Weights of a small GPT-style language model, trained from scratch on English Wikipedia: MLP 768 GELU, a variant of Adam for these matrices.
MLP neurons of a small language model. Each row is named by its layer, matrix (up: input weights; down: output weights) and neuron, and shows model dimensions 16-79. Each number is 128 + 24 x the weight over its row's rms, rounded and kept within 0 to 255.
After each neuron's rows, "fires after" lists the tokens most often just before its 100 highest values on Wikipedia text that the model never trained on.

L4.up471 [150  96 173 121  79 157  89 200 130 132 160 143 122 136 129 146  98 131 143 106  83 160 132 164 151 123 124 140 109 131 141 144 114 146  64 112 130 129  97 106 128 126 110  79  72 116 106 108 107 157 121 100 125  91 170 157  94 116 138 145 135 102 130 117]
L4.down471 [118 157 117 122 113 153 151  90 124 118 169 133 127 148 107 147  95 116 127 167 115 146 121 113 101 197  89 127 140 104 124 132 129 136 138 151 100  95  95 142 130 134 157 120 157 156 126 122 152 112  89 173 150 168 102 127 193 127 108 121 157 132 117 122]
fires after: " ", "=", "|"

L9.up296 [ 97 138 128  94 129 158 133 145 147 155 136 116 102 132 108 142 132 143 141 114 129 145 127 104 153 111 104 132 135 203 127 146 157 151 106 131 137 138 138 138 136 180 143 138 120 118 138 122 138 118 126 164 155 108 146 147 121 117 141 153 140  92 159 124]
L9.down296 [118 114  86 124  79 104  82 145 141 156 116 139 119 141 153 104 135 117  92 118 119 126 127 134 134 132 100 136 124 122 101 118  82 103 130 139  78 102 148 108 121  96 149 151 110 121  77 136 171 114 110 116 147 155 104 144 106 122 142 132 147 140  95 137]
fires after: " |", " App", "P", " Pe", " P", " p"

L6.up607 [136 129 119 128 128 114 156 177  87 103 144 120 115  71 153 128  73 169 132 128 116 143 115 110 157 124 144 175 143 150 130 144 190 147 148 115 117 107  86 139 126 164 115 157 140 126 115  99 139  65 166 109 131 115 133 145  94  85 119 107  90  81  97 123]
L6.down607 [150  69 156 148  94 108 102 134 108 135 128 117 134 122  93 116 120  96 139 146 126 117 134  93 120 160 158 117 141 129 144 113 123 123 130 131 121 144 171 144 139 109 142 113 104 116  83 167 115  56 104 117 154 155 120 143 168 125 119 130 123 128 129 131]
fires after: "olog", " art", " polit", "er", " Rep", " music"

L9.up219 [158  78 128 119 177 137 107 154 153 142 127 134 131 174 140 152 132 152 110 145 135 124 146 148  87 113 173 150 112 118 156 118 116 106 122 120  99 158 117 118 120 104 174 113 154 129 109 107 150 200 109 134 175  97 125  94 124 101 135 159 152 110 139 124]
L9.down219 [131  96  97 123  98 124 105  85 152 132  77 136 111 132 179 105 129 101 149 152 153  91 109 133 121 143 138 151 123 143 159  82 102 107 136 150  97  76 121 159 161 109 125  74 134 118 144 119  83 130 118 179 106 154  67 131 142 144 123 111 122  92 152 114]
fires after: " ", " was", "-", "b", " dec", " Cap"

L6.up257 [ 76 107 187 151 134 144 103 128 134 137 121 162 123 152 146 129 101 113  94 143 103 123 145 106 135 117 121 106 129 179 138 111 148 157 123 116 112 100 109 136 143 107 134 166 104  71 142 120 174  90  85 130 132 114 138 153 162 146 133 115 109 104 103 169]
L6.down257 [141 175  71 138 147 134 176 123  93 131 129 114 189 153 108 106 115 127 191 102 132  95 109 133 134 130 176 117 131 119 147 151 130 123 113  78  89 129 139 124 149 112 125  99 144 128 132 105 106 124 118 165 127 151 153 140 132 109 109 123 106 136 173 117]
fires after: " in", " of", " H", " to", " ", " add"

L9.up477 [ 76 110  91 157 110 131 159 161 122 133 156 145 113 102 142 143  99  69 124 166  92 146 121 100 144 102 141 143 159 115  96 140 166 129 126 131  91 137 131 115 162 126 157 125 126 130 145  99 126 119 145 141 200 106 110 152 157 142 119 162 130 167 112  87]
L9.down477 [120 148  93  95 117 114 125 196 168 147  85 123 151 151 115 171 102 118 170 123  94 125 111 122 138 140 129 113 139 128 133  99 128 101 140 143 102  98 105 132 110 126 149 162 101  81 122 123  89 142 144 133 108 127 140 137 167 110 127  67 156  98 175 175]
fires after: "–", "at", " res", " Sal", " Res", "ap"

L9.up456 [137 124  95  93 166 123 131 111 104 129 147 156 121 129 130 149 111 107 149 152  62 123 137 106 125 137  89 128 104 139 123 145 136  82 107 133  90 141 156 107 145 159 133 165 146 106 121 142 129  96 131 153 138 120 135 185 158 118 127 156 153 145 108 119]
L9.down456 [149 105 137 126 129 113 157 124 125 133 128 117 123 130 129 123 139 115 127 127 144  79 118 190 142 126  71 135 127 107 140  79 140 106 120 122 140 105 133 147 137 108 115 145  90 162 130 117 175 141 137 123 124 143 103 131 154 143 116 127 188 125 143 106]
fires after: " att", " go", "ap", "at", "t", " met"

L9.up181 [ 95 145 104 120 115 124 139 115 151 144 104 122 130 127 140 135 174 140 108 142  93  90 126 113 149 147  70 159 132 137 119 131  85 132 136 139 120 131 127 102 102  90  94 137 164 110 119 144 111 103 117 123 151 101 133 140 137  91 166 109 100  97 159 135]
L9.down181 [127 128 104 105 125 156 128 121 119  99 152  95 119 124  83 151 133 125 142 137 127 131 154 136 186 108 117 103  83  93 145  85 113 144 137  94 129 116 133 119 122 152  93 116 125 100  60 103  76 133 141 165 153 165 160 162 148  72 149 124 126 154 152 138]
fires after: " f", " F", "we", " ph", ".", " two"

L9.up493 [127  88 110 132 138 127 144 115 106 120 137 153  46 121 143 144 108 160  92 115  87 105 156 106 104 104  97  98 133  98 133 153 115 136 145 142 135 125 140 120 150 138 183 127 167 168 157  95 163 157 111 147 140 115 158 163 135 105 138 112 105 112 121 107]
L9.down493 [149 121 111  86  97 107 142 135 105  80 164 134 155 123 123 109 100 141 104 102 136 121 162  90 152 133 129 107 113 133 147 108 151  97 155 128 135  63  91 128 119 140 113  82 104 119 115 150 124 151 129 123 148 172 149 105  91 163 112 121 127 147  94 140]
fires after: "20", "g", "raz", "ac", "u", "ib"

L6.up446 [ 99 119 116 109 143 148 151 141 159 111 134 120 126 164 127 127 138 143 105 134  94 172  89  84 138 154  98 145 142 134 124 188  80 175 141 126 135 140  92 157 137 125  82 103 110 108 121 148 123 121 133 147 109 115 136 119 112 110 140  95 124 102 125 163]
L6.down446 [136 183 145 109 120 131 120 127 162 150 117 140 109 145 130  96  92 100 121 107 148 157 129 180  99 100 151 107 115 126 101  76 141 148 139 121 100 111 149 123 131 120 153 141 161 161 142  87 130 153 153 151 129 127  93 147 152 137 159 181 124 132 121 115]
fires after: "20", "19", "18", "ic", "."

L9.up561 [108 169 167 113 141 137 123 121 129 105 138 112 140 110 156 137 111 154 136 123 149 134 111 129 126 124 181  93 139  99 144 134 130 133 107 150 130 137 143 128 130 101 106 129 108 146 165 123 108  91  89 114 122 109 130 150 112 104  97 148 157 139 133 153]
L9.down561 [139 170 114 105 132 143  94 146 129 118 136 159 147  98 103 130 180  99 106 135 143 146 182 144 175 127  93 101 132 121 156 106 149 118 164 102 129 128 104 139 178  97 109 152 125 129  78 124 114 116 130 100 129 132 134 137 149 107 107 195 132 164 136 111]
fires after: " Che", " G", " F", "le", " E", "he"

L9.up499 [148 106 115 128 176 108 154 109 121 146 126 123  98 149 120 158 126 144 113  93 125 146 122 113 120 117 156 124 136 172 112 125  65 141 139 126 104 143 116 137 160 124 128 109  89 165 125 114 144 160 121 110 103 101 140 144 126 122 151 128  57 102 123 147]
L9.down499 [138 134 116 140 167 108 144 111  96 114 101  87 127 103 165 111 113 160 158 154 176 145 167 120 102 149 132 121 107 147 120 133 124  89 183 120 117 122 161 166 119 133 120 106 175 145 116 132 133 146 118 112 112 134 141 138 158 146 148 115 129 123 161 132]
fires after: " |", " "

L6.up92 [154 124 121 115 142 146 166 102 123 177 100 121 120 173 146 141  95 120 112 105 125 116 132 144 120 147 127  97  92 146  98 142 135 182 109 113  66 108 112 157 137 109 139 125  88 154 120 106 137 123 121  94 117 113  92 175 108 135 103 148 122 131 140 129]
L6.down92 [142 140 124 103 178 126  88 106  82 112 120 121  62  96 129 127 126 152 148 142 178 163 174 140 131 135 147 107 113 112 120 125 135 101  81  78 122 139 165 148 120 146 119 139 132  70 112 151  98 124  95 130 155 116 126 125 133 124 103 128  97 115 136  94]
fires after: " ", "ed", " W", " C", " R", " F"

L9.up440 [127  77  98 117 145 130  99 155 127 105  92 117 139 155 134 149  69 168  77 146 137 110 138 107 115 105 164 127 110 176 149 122 155 125 120 103 144  97 131 185 119 153  96 139 116 105 118 138 145 167 106  89 154 107 111 179 120 141 150 133 154 110 130 139]
L9.down440 [ 70 155 118 164 131 169 138 104 127 123 190 124 107 142 103 123 149 167 120 161 121 145  75 171  86 130 127 133 136  84 163 132 143 123 127 146 157 163 119 105 114 139 152 130  91 134 117 101 117 133 119 159  93 112 118 130 144 133 142 120 108 109  93  77]
fires after: " in", " con", " s", " em", " St", " to"

L9.up315 [103 118 132 135 115 159 136 124 127 116 105 133 161 149 117 160  65 149 115 125 128 124  95 110 179 102 104 149 172 141 110 140  97 109 119  87 114 130 109 163 145 151 133 100 117 124 115 143 134 143 164 100 154 121  81 150 131 143 124 124 113 139 102 180]
L9.down315 [103  99 116 147  85 144 124 113 142 113 131 140 164 114 134 167 142 125  49 136 130  69 168 101 145 110 117 128  92 159 103 152 121 147 128  79 121 145 141 127 111  78 117 159 115  61 156 136  99 136 139 122 139 147 144 140  82 145  87 139 144 120 129 102]
fires after: "m", "r", " cl", " l", " am", " cr"

L4.up677 [146 107 140 158 117 125 148 147 110 108 160 190 115 102 126 136 134 122 155 115  79  76 111 118 134  93 160 126  79 158 115 131 127 122 119  91 160  94 132 143 138 132 122 111 114 156  97 144 111 109 137 127 130 120 125 136 105 113 164 105 115 109  83 111]
L4.down677 [127 153  72 112 172 179 119 113 166 134  84 109 137 143 159 127 101  99 118 109 133 127 120 139 150  99 141 110 169 161 137 132 164 125 113 163  98 143  95  82 111 146  97 131 134 111 120 132 136 128 142 134 143 136 119 124 127 177 126 188  94 123 148 153]
fires after: ",", "s"

L6.up132 [153 142 143 115 102 151 186 134 101 148 167 119  96  93 121 144 113 115 123 160 121 130 109 120 141 155 129 168 124 130 100 137 105 111 123 107 116 154 100 148 101 106 155 144 124 140 132  63 137 157 115  76  97 103 127 145 100 127 122 102 152 154 116 155]
L6.down132 [167 115 140 127 145 107 107 146 134 111 155 130 175 119 120 105 134 105 152 128 156 151 120 118 113 187 131 108 148 105  93 115 118 109 143 129  75 107  82 137 138 119 100 128 156 146  88  83 162 132 161 132 111 109 142 111 144  94 145 108 141 133 120 125]
fires after: " ", " L", " F"

L9.up363 [137 113 145 138 151 136 119 172 119 156 169 138  73 151  65 134 134 100 113 147 123 113  93  95 148 148 133 178 117 139 123 134 124 117  70 135 153 106 125  84 153 117 114 104 116 148 168 127 113 166 122 126 156 104  96 153 130  99 170 143 135 119 139 136]
L9.down363 [168 123 127 112 117 177 166 152 174 122 128 123 141  70 104 110 120  83 126 118 161 136 159  89 129 144  85  92 134 149 133 113 151 127 140  98 129  86  97 123 144 125 112  99 126 125  92 136 124 123 155 140 128 138 115 152  89 140 142 151 128 110 139 150]
fires after: "-", " ex", " pro", " Ex", " Pro", " "

L6.up506 [102 113 166 139 118 129 105 141 142 140 111 120 107 103 139 148  99 133 126 131 131 110 144  94 112 141  88 129 144 142  84 182 123 156 130 113 137 141 105 112 150 158 111 113 176 151 115 154 100  80  85 166 111  91 120  98 140 118 108 136 110 115 174 105]
L6.down506 [199  86 116 125 156 109 154 139 149 143 108 153 153 129 144 120 147  89  82 119 149 115 151 134 153 149 141  89 162 121 149  77 132 164 164 121 174 119 129 140 152 131 162 111 113 128 120 114 102 165 120 136 118  94  60 120 123 167 133 180 140  95 139 106]
fires after: "20", "19", "a"

L4.up351 [117 162 164 115 157 146  89 155 117 114 117 123 116 134 163 140  96 125 142 124 130 134 144  73 141 123 117 137 135 138 129 131 125 135 112 114 105 136 120 153 141 174 114 152 123 123 133 155 134  70 136 133  96 128 126 135 113 134 130  98 107  74 120 189]
L4.down351 [155 148 137 101 140 113 109 115 152 128 134 146 113 128 130 139 132 146 114  79 132  97 114 113 117 117 117 102 120 119 110 160 131  79 169 165 144 152  89 119 156 148 131 160 129 141 145 154  79 118 141 155 111 134 112  97 154 102 163 102 140 124 163 164]
fires after: " the", "The", " The"

L4.up481 [146 138 146 142 151 153 163 104 120 209 170 123 116 128 150 139 104 109 131 152 123 122 141 108 126 126 123 165 139 135  81 135 113 106 146 139 144 113  61  97 104 124 150 117 181 119 136 130 151 158 154 134  99 107 146 119 106  49 108 151 134  95 142 131]
L4.down481 [ 99 114 116 115 126 177 156 119 121 160 117 104 160 157 165 135 163  95 139  98 100 153 117 186 111 165  99 128 113  76 106 113  63 156 138 148 105 114 146 106 144 148 175 151 136 116 116 149 110 150 141 131 160  97 130 169 144  94  96 150 168 140 176  99]
fires after: " (", " Rele", "|", "I", " |", "ar"

L9.up458 [151  84 130 130 101 142 178 144 140 127 132 150 111 120 102 158 134 134  92 164 118 128 114 148  98  99 120 147 152 167  93  99 117 154 112 116 128 157 118 104 150 103 171 113 171 149  86 115 109 157  92  89 117  77 158 107 157  77 167 164 110 144 158 131]
L9.down458 [141 131 123 116 100 141 130 124 162 143 162 103 169 132 145 117 126 150 130 137 138 104 131  74  96 133 178 120 129 119 108 139 112 114 139 135 118  92 113  93  92 116 118 151 125 126 131 100 122 145 113 116 145 117 168 156 123 141 178 143 159  96 135 113]
fires after: " ", " O", " B", " R"

L9.up710 [145 100 167 114 131 138 102 136 116  87 170 146 135 159 119 155  91 126 108 125 143 133 123 127 160  98 117 119 141 139  97 156 125 135  33 114 174 140 117  85 120  98 142 159 109  85 106 186 143 144 115  94 141 101 159 129 123 124 117 171 155 156 112 168]
L9.down710 [162 130  79 136  92 127 143 129 116 145 127 132 134  76 171  91 158 132  98 132 143 140 126 119 159 171  85 153 145 125 116 124 121 158 156 110  92 152 111 136 114 129 116 138 104 122 134 105 121 109 125 127 107 139 157 130  51 111 152 133 147 169 129 121]
fires after: " in", " (", " ", "-", "\n", " dis"

L9.up672 [134 125 173  92  92 138  94 188 118 166 135 138  89 140 144 132 142 133 131  96 129 114 105 119 129 167 139 128 120 146 106 120 150 133 112 101  96 104 117 145 141  78 151 115 159 137 146 132 133 158 112 112  97  84 124 130 116 138 154 172 157 103 136 143]
L9.down672 [146 146 120 131 115  92 140 107 111 142 100 117 115 127 115 142 155  94 121 100 126 140 109 122  98 107 131 118 169 121 138 135 129 103 120 144 149 141 131 139 114 152 120 153 117 128 140  89  70 104 158 152 101 137 150 114 105  99  98  71 157 121 181 159]
fires after: " ", " con", " V", " Con", " December"

L6.up385 [138 133 124 139 155 150 112 149 138 125 113 121  93 168 109 150  96 103 105 127 103 146  99 127 117 113 109 133 131 100  93 137 163 170 138 157 109 104  92 129 172 139 128 166 137 146 150  98 170 142 103 122 100 100 136 187 115  92 112 153 134 143 106 146]
L6.down385 [126 126 137 104 139  80  83  91 119 137 181  92 133 140 116 113 140  98 154 141 164  95 124 115 100 142 120 106 146 104  91 110 157 118 102 145 128 179 165 116 101 151 143 106 123 108 111 109 101 149  86 171 125  93 126 158 155 115 155 165 108 163 149 119]
fires after: " the"

L6.up430 [118 145 176 125 119 140 109 125 180 146 148 119 140 172 108 135  94 114 111 104 122 137 127 122  93 128 120  98  92 134 132 149 100  97 125 112  98 136 124 113 149  80 123 119 108 124 125 140 156 132  79 116 111 117 183 155  95 195 132 138  99  95 154 156]
L6.down430 [112 105 158  99 128 154 156 121 111 130 136 161  87 103 124 155 115 135 127 158 156 134  86 128 162 137 131  91 159 119 133 143 154 145 152 135 145  81 168 154 101 131 123 150 152 122 160 112 130 170 142 106 140  99 134 129 105 106 152 165 161 117 113 127]
fires after: " ", " the", "attle", " e", " his"

L9.up446 [147 118 140 123 177 192 110 113  99 104 123 150 110 128 135 139  84 159  99 122 101 168 104 134 140 142 156 120 103 159  54 129 118 128 154  50 109 124 100  85 153 145 114  80 120 120 126 113 152 101 148 142 152  79 108 141  96 148 134 134 120 128 110 116]
L9.down446 [ 93 113 150 160 107 125 157 131 110 141  97 137 123 122 136 129  96 139 129 173 146 120 158 144 129 138 120 103 148 142  93 116 115 197 119 186  85 121 144 149 112  90 127 114 114 149 134 168 119 111 139 151 116 216  97 118 165 175 107 119 135 134 133 133]
fires after: "r", " Ar", " Can", " am", " Mc"

L9.up7 [107 134  82 130 173 133 173 147 137 114 122 120 126 112 141 141 114 115 139 116 104  87 144 122 118 140 166 137 154 130 124 165 116  83 124  91 105 145 155  86 121 114 147 129 116 169 101 105 137 114 167 110 158 118 136 131 131  85 126 133 128 139 150 135]
L9.down7 [116 111 153 122 126 136 121  99  88 125 122 121 174 104 103 101  97 130 113 126  73 157  81 140 154 100 146 115 131  77 164 126 163 151 169 113 145 163 142 124  86 116  87 165 113 119 122 108 122 105 113 134 106 142  74 105 155 147 120 135 153 132 164 154]
fires after: " Comm", "b", " Med", "s", " comm", " dep"

L9.up84 [143 139 118 111 117 131 137 101 122 144 128 132 109 144 117 147 139  47 124 125 108 157 109 127 145 109  75  86 147 140  84 141 168 115 128 115 143  95 131 111 185 153 142 134 123 124 143 136 121  76 117 150 157 125  63 148 118 140 130 129 159 115 113 141]
L9.down84 [175 147 124 110 107 110 135 150  98 107 168 141 131  93  99 128 101 143 160 135 160 125 119 120 164 149  93 147  92 136 144 125 154 133 160 141 116  87  87 112 125 141 156 131 122  81  73 128 122 120 126  99 161 155 136 106 128 161 128  81 148 119 171 151]
fires after: "t", "at", " res", " int", " ext", "est"

L6.up144 [146 171 135 143 181 132 108 162 122 131 127 120 136 133 118 131 115 108 102  97  91 144 108 114 110 109 111 120  87 106 105 162  92 177  91 143 130 125 166 144  97 103 114  93 126 129  90 152 138 102 133 114 165 121 138 116 133  90 104 141 143 133 147 149]
L6.down144 [108 120 163 115 110 163 137 105 116 144 136  75 171 128 131 135 119 127 183 185 114 132 135 152 143  84 110 105 160 121 137 158 137  97 168 135 129 124 122 154 202  84 161 140 151 126 109 124 128 174 106 140 109 146 127 118 135 148 178 149 128  98 126 104]
fires after: "\n", "20", " the", ")\n", " Her"

L6.up707 [168  85 158 139 134 104 174 117 131 125 166 130 126 171  70 131 125  99 130 106 110 115 126 140 108 114 157 128 133 120 115 133 118 129 129 101  67 140 114  75 121  83 121 131 124 125 123 146 145  77 128 127 128 109  91 114 191 116 100 153 122 132 119 147]
L6.down707 [113 124 104 124 113 124 159 114 117 138 147 123 156 131 130 127 111 117 112 153 190 139  92 125 136 159 164 111  95 133 125 130 117 147 134 150 133 141 121 154 145 156 107 153 115 114 106 146 121 159 114 120 106 140 163 157 108 143 133  97 102 128 138 139]
fires after: " was", " bec", " were", " Jos", " re", " is"

L6.up737 [140 149 102 123 144 132 127 138 129 137  99 122 103 135 123 139 108 108 114 136 131 109 127 143 158 112 147 177 121 100 100 131 154 155 152 102  91  65 111  94 160  93 110 142 153 168 127 162 120  87 125 128 153 107 145 120 119 127 111 153 145 137 123 138]
L6.down737 [ 99  82 169 176 141 118 142 129 137 131 152 160 139 129 134 139 123 105 120  93 117 131 120 116 137 141 111 104 138 184 124 162 128 123 112 137 138 127 145 114  82 118 120  97  86 102 125 144 125 166 131 135 140 156  57 139 167 124 106 131 129 179 126 145]
fires after: " |\n", "|---|---|---|---", " the", " was", " The", "|"

L9.up332 [120 138 118 107 131 132 144 152 167 189 101 111 119 104 111 149 106 146 137 142  94  89 134 143 169 135 121 114 124 133 128 127 138 121  60  74 101 132  67 149 108 138 166 125 117 116 126 151 140 118 110 112  77 135 127 122 111 103 109 176 140 110  84 109]
L9.down332 [155 116 109 161  79  91 144 128 112 153 175 123 139 139 139 149 143 128 103 149 117 144 144  91 109 153 141 185 121 104 119 110 101 115 128 161 122 106 124 153  95 113  68  97 120 138 142 111 162 161 156 120 139 224 130 159 150 146 127 127 121 146 158  91]
fires after: "im", "av", " sim", " sub", "pp"

L9.up556 [110 138 140 116 167 114 144 151 137 124 134 112 100 155 141 141 101 128 120 138  97 100 128 104 116 106 148 159  70 153 118 107 129 126 112  96 143 120 125 158 114 123 148  81 129 136 114 108 133 142 120 120 148 106 134 121 136  99 159 105 101 136 122  99]
L9.down556 [205 155 153 124 129  97 124 141 123 141 132 113 170 116 136 128 136 119 136 164 105 145 147  64 148 121 184 100 142 114 110 134 110 133 126 108 113 149 158 161 103 125 117 158 154 120 144 128 149 121  93 126 123 100 126 124 132 138 182 142 125 124 145 127]
fires after: "em", " p", "im", " mag", "pp", " V"

L4.up132 [131 126 152 150 148 127 109 152 136 148 149  90 111 106 152 144  90 125 169 144 121 128 145 109 122 166 156 136 132 134 135 120 160 151 118 135  93 110  80 134 132 107 176 133  99 149 159 171 120  77 109  74 147 116 137 152 146 138 117 143 126 150 115 139]
L4.down132 [105  96 137 121 110 140 114 142  85 121 125 142 122  86 148 127 183 133 136 122 107 151 106 129  83 134  98 147 115 123 118 132 138 119 105 135 118 156 136 155 124 149 157 133 140 172 144 129  98 164 140 172 125 147 101 143 148  91 141 133 116  86 126 122]
fires after: "|", " |", " T"

L9.up248 [122 122 169 111 109 112 131 112 130 144 147 148 104 142 144 152 125 156  89 141  78  76  90  67 115 154  97 139  84 104 134 134 132 138  92 144 147 152  98 145 131 137 114 135 126  95 112 167 110 132 156 128 104 110 156 120 129 108 144 121 109  97 114  77]
L9.down248 [ 98 150 144 128 108 143 133 140 151  62 172 160 132 142  84 136 139 157 117 134  92 144 169 199 164 116 128  99 107 102 131 118 114 141 149 114 128 137 131 145 161 116 123 139  77 145  95 135 127 131  83 124 125 121 116 106  97 149 132 128  98 143 133 150]
fires after: "ra", "i", "av", "ri", "otes", "un"

L9.up76 [165 183 148  91 149 144 159 106 169 104 165 136  91 119 141 140 150 163 101 168 107 115 110 152 149  90 120 100 126 131 110 137 114 197  87 120 169 160 121 131 136 119 153 111 104 127 110 115 129 159 105 133 108  98 148 147 104  85 134 194 114 105 137 130]
L9.down76 [110 120 147 107 105 139 114 114 115  93 138 121 170 113 166 125 151 129 134 125 131 138 167 124 150  94 147 126 110 168 157  93 131  79 147 124 136 134 145 141 137 100 111 108 136 154 115  86 159 136  97 102 119  93 116 121 135 114  67 149 142 103 142 156]
fires after: " G", " C", " F", "op"

L9.up124 [120 104 120 112 132 121 171 156 143 155 135 124  97  84 141 145 134 108 106  91 126 100 138 154 146 155 132 146 100 150 102 140 167 139  99 100 126  89 121 104 140 141 126 105 100 154 117 113  95 115 152 159 130 108 158 133 136 165 154 103 155 109  90 110]
L9.down124 [133 143 143 129 130 151 151 135 143 116 132 111 136 123 139  73 134 104 152  85 107 109  84 155 133 121  99 148  95 115 126  78 136 105 144 112 120 102 136 125 146 151  99 105 143  98 103 106 110 127 151 148 165 137 170  88 144 118 135 158 142 135 129 131]
fires after: "0", "i", "ic", "os", "1"

L4.up710 [132  82 121 140 126 120 125 126 125  90 147  90 112 104 156 135  75 157 128 131  86 127 128  88  88 134  92 148 117 124 131 149 157 141 115 135 144 126 125 125 125 165  72 129 151 130 100 149 142  88 119 116 132 130 132 161  96 128 158 104 155 145 112 170]
L4.down710 [163 141 108 137 130 151 187 135 124 127 124 118 151 167 119 144 109 147 123 143  64 149 126 178 140 120 144 129 116 105 186 141 125 168 122 108 148 128  59 127 143  79 156  64  89  94 135 131 107 136 127 150 105 115 155 152 116 111 152 145 176 147 137 110]
fires after: " the"

L9.up225 [137 118 116 147 101 124 125 152 126 146 112 106  94 121 145 144 144 150 133 143 125  77 153  56 129 166  80 165  96 104 135 144 131 173 132 110 129 147 116 151 159 107 128 134 137  99 127 170 115 144 134 140 124 120 162 138 146 130 115 120 176  85  90  86]
L9.down225 [141 124  93 103 136 150 184 142 117  56 144  98 139 160 118 101 144 112 157 141 158 136 114 163 146  57 119 105  94 108 133 122 113 146 171 136 125 116 120 121 120  98 125  83 109 115  98 100 119 164 108  94 162 160 180 115 145 123 154 112 132 121 129 151]
fires after: "st", "b", "k", "and", "af"

L9.up593 [117 163 143 150 117 172 133 117  99 138 143  83  81 103 157 122 126 110 125 109 147 129 163  87 106 151 117 115 113 147 148 103 110 122 114 142 137 132 148 178 129 130 157 137 159 130 130 125 169 131  99  90 125  95 169 136 141 149  94 166  94 112 102 103]
L9.down593 [140 161 112 119 109 131 108 129 129 140 114 149 147 141 146  82 164 127  96  98 122 110 120 137 161  66 126 115 153 123 104  90  81 103 140 144 146  99 151 147 163 157 147 163  88 123 154 126 134 142 152 119 120 115 141  98 117 111 132 117 132 101  95 126]
fires after: " |", " App", " P", " G", "-", " Rele"

L4.up586 [140 101 133 144 127  89 100 150 152 120 117 112 121 159 146 128  76 132 132 111 135 154 110 104 114 172 130 132 142 160 141 142 150 131 116 132 113 127 137 141 207 180  92 105 122 133 109 208 143 134  84 125 185 117 166 130 138 147 123 114 129 123 109 128]
L4.down586 [156 163 124 120 121 157 116 130 130 141 153 151 121 129 113 132 144 140 119 207 105 148 102 122 161 161 157 155 105  90 118 124 128 148 129  88 136 132 106 135 141 113 169 104 135 137  86 148 135 127 114 176 123  98 137  99 151 142 111 158 129 138 132 129]
fires after: " |", " of", " in", ",", " for", " the"

L9.up609 [122 147 133  91 128 113 181 126 133 119  87 139 103 156 140 150 147 119 108 136  88 137 122 115 112 159  91 100  76 124 157 122 100 105  79 132 145 153 114  75 154 135 146 117 138 153 148 125 134 138 100 125 141 100 200 162 115  62  96 117 132 126 102 121]
L9.down609 [ 85 146 142 141 123  82 134  81 142 129 101 152 143 136 103 126 135 141 153 124 126 107 107 132  96 140  80 112 108 102 195  92 155 132 176 127 152  96 103 138 115 113 142 119 127 112 100 151  88 135 155 129 145 126 148 144 160 158 133 106 127 113 169 107]
fires after: " ", " |", "i", "ang", "0"

L9.up164 [175 153 133  84 162 135 127 107 192 166 140 141 119 105  86 136 111 112 133 118 111 118 150 109 127 112 128 171 143 155 125 127 106 137 160 138 158 148 171 107 143 169 135 159 105 178 111 178 102 116 121 129  96  88 130 118 132 135 138 150 151 127 122 144]
L9.down164 [123 131  67 157 108 104 111 136 118 151 100 124  99 150  76 126 156 122  84 149 108 118 167  74 126 155 121 106 123 142 113 113 150 124  73 167 146 163 158  93 126 129  80 109  93 160 165 115 162 108 115 112 161 114 159 151 110 138 104  94 143 135 121 112]
fires after: "p", " Pl", " p", "P", " pro", " be"

L9.up648 [133 173 126 159 122 107 123 145 124  92 172 137 109 121 119 148  88 119 131 122 105 136 137 137 124 140 131 145 108 153 107 143 114 162 138 112 123 114 106 143 143 130 118 152  95 203 131 146 175 116 166 153  88 115 194 172 124 113 136 129  78 165 115 130]
L9.down648 [136 102 126  84 143  76 109  93 150 128 132 116 165 138  93  70  99 149 170 122 128 146 141 106 114 138 101  92  99 108 117  83 163  76 162 162 172 109 119 122 130 106 134 104 119 104 136  81 117 111 143 153 125  86 152 133 166  98 129 124 140 168 160 119]
fires after: "it", " At", "ed", "ut", "ad"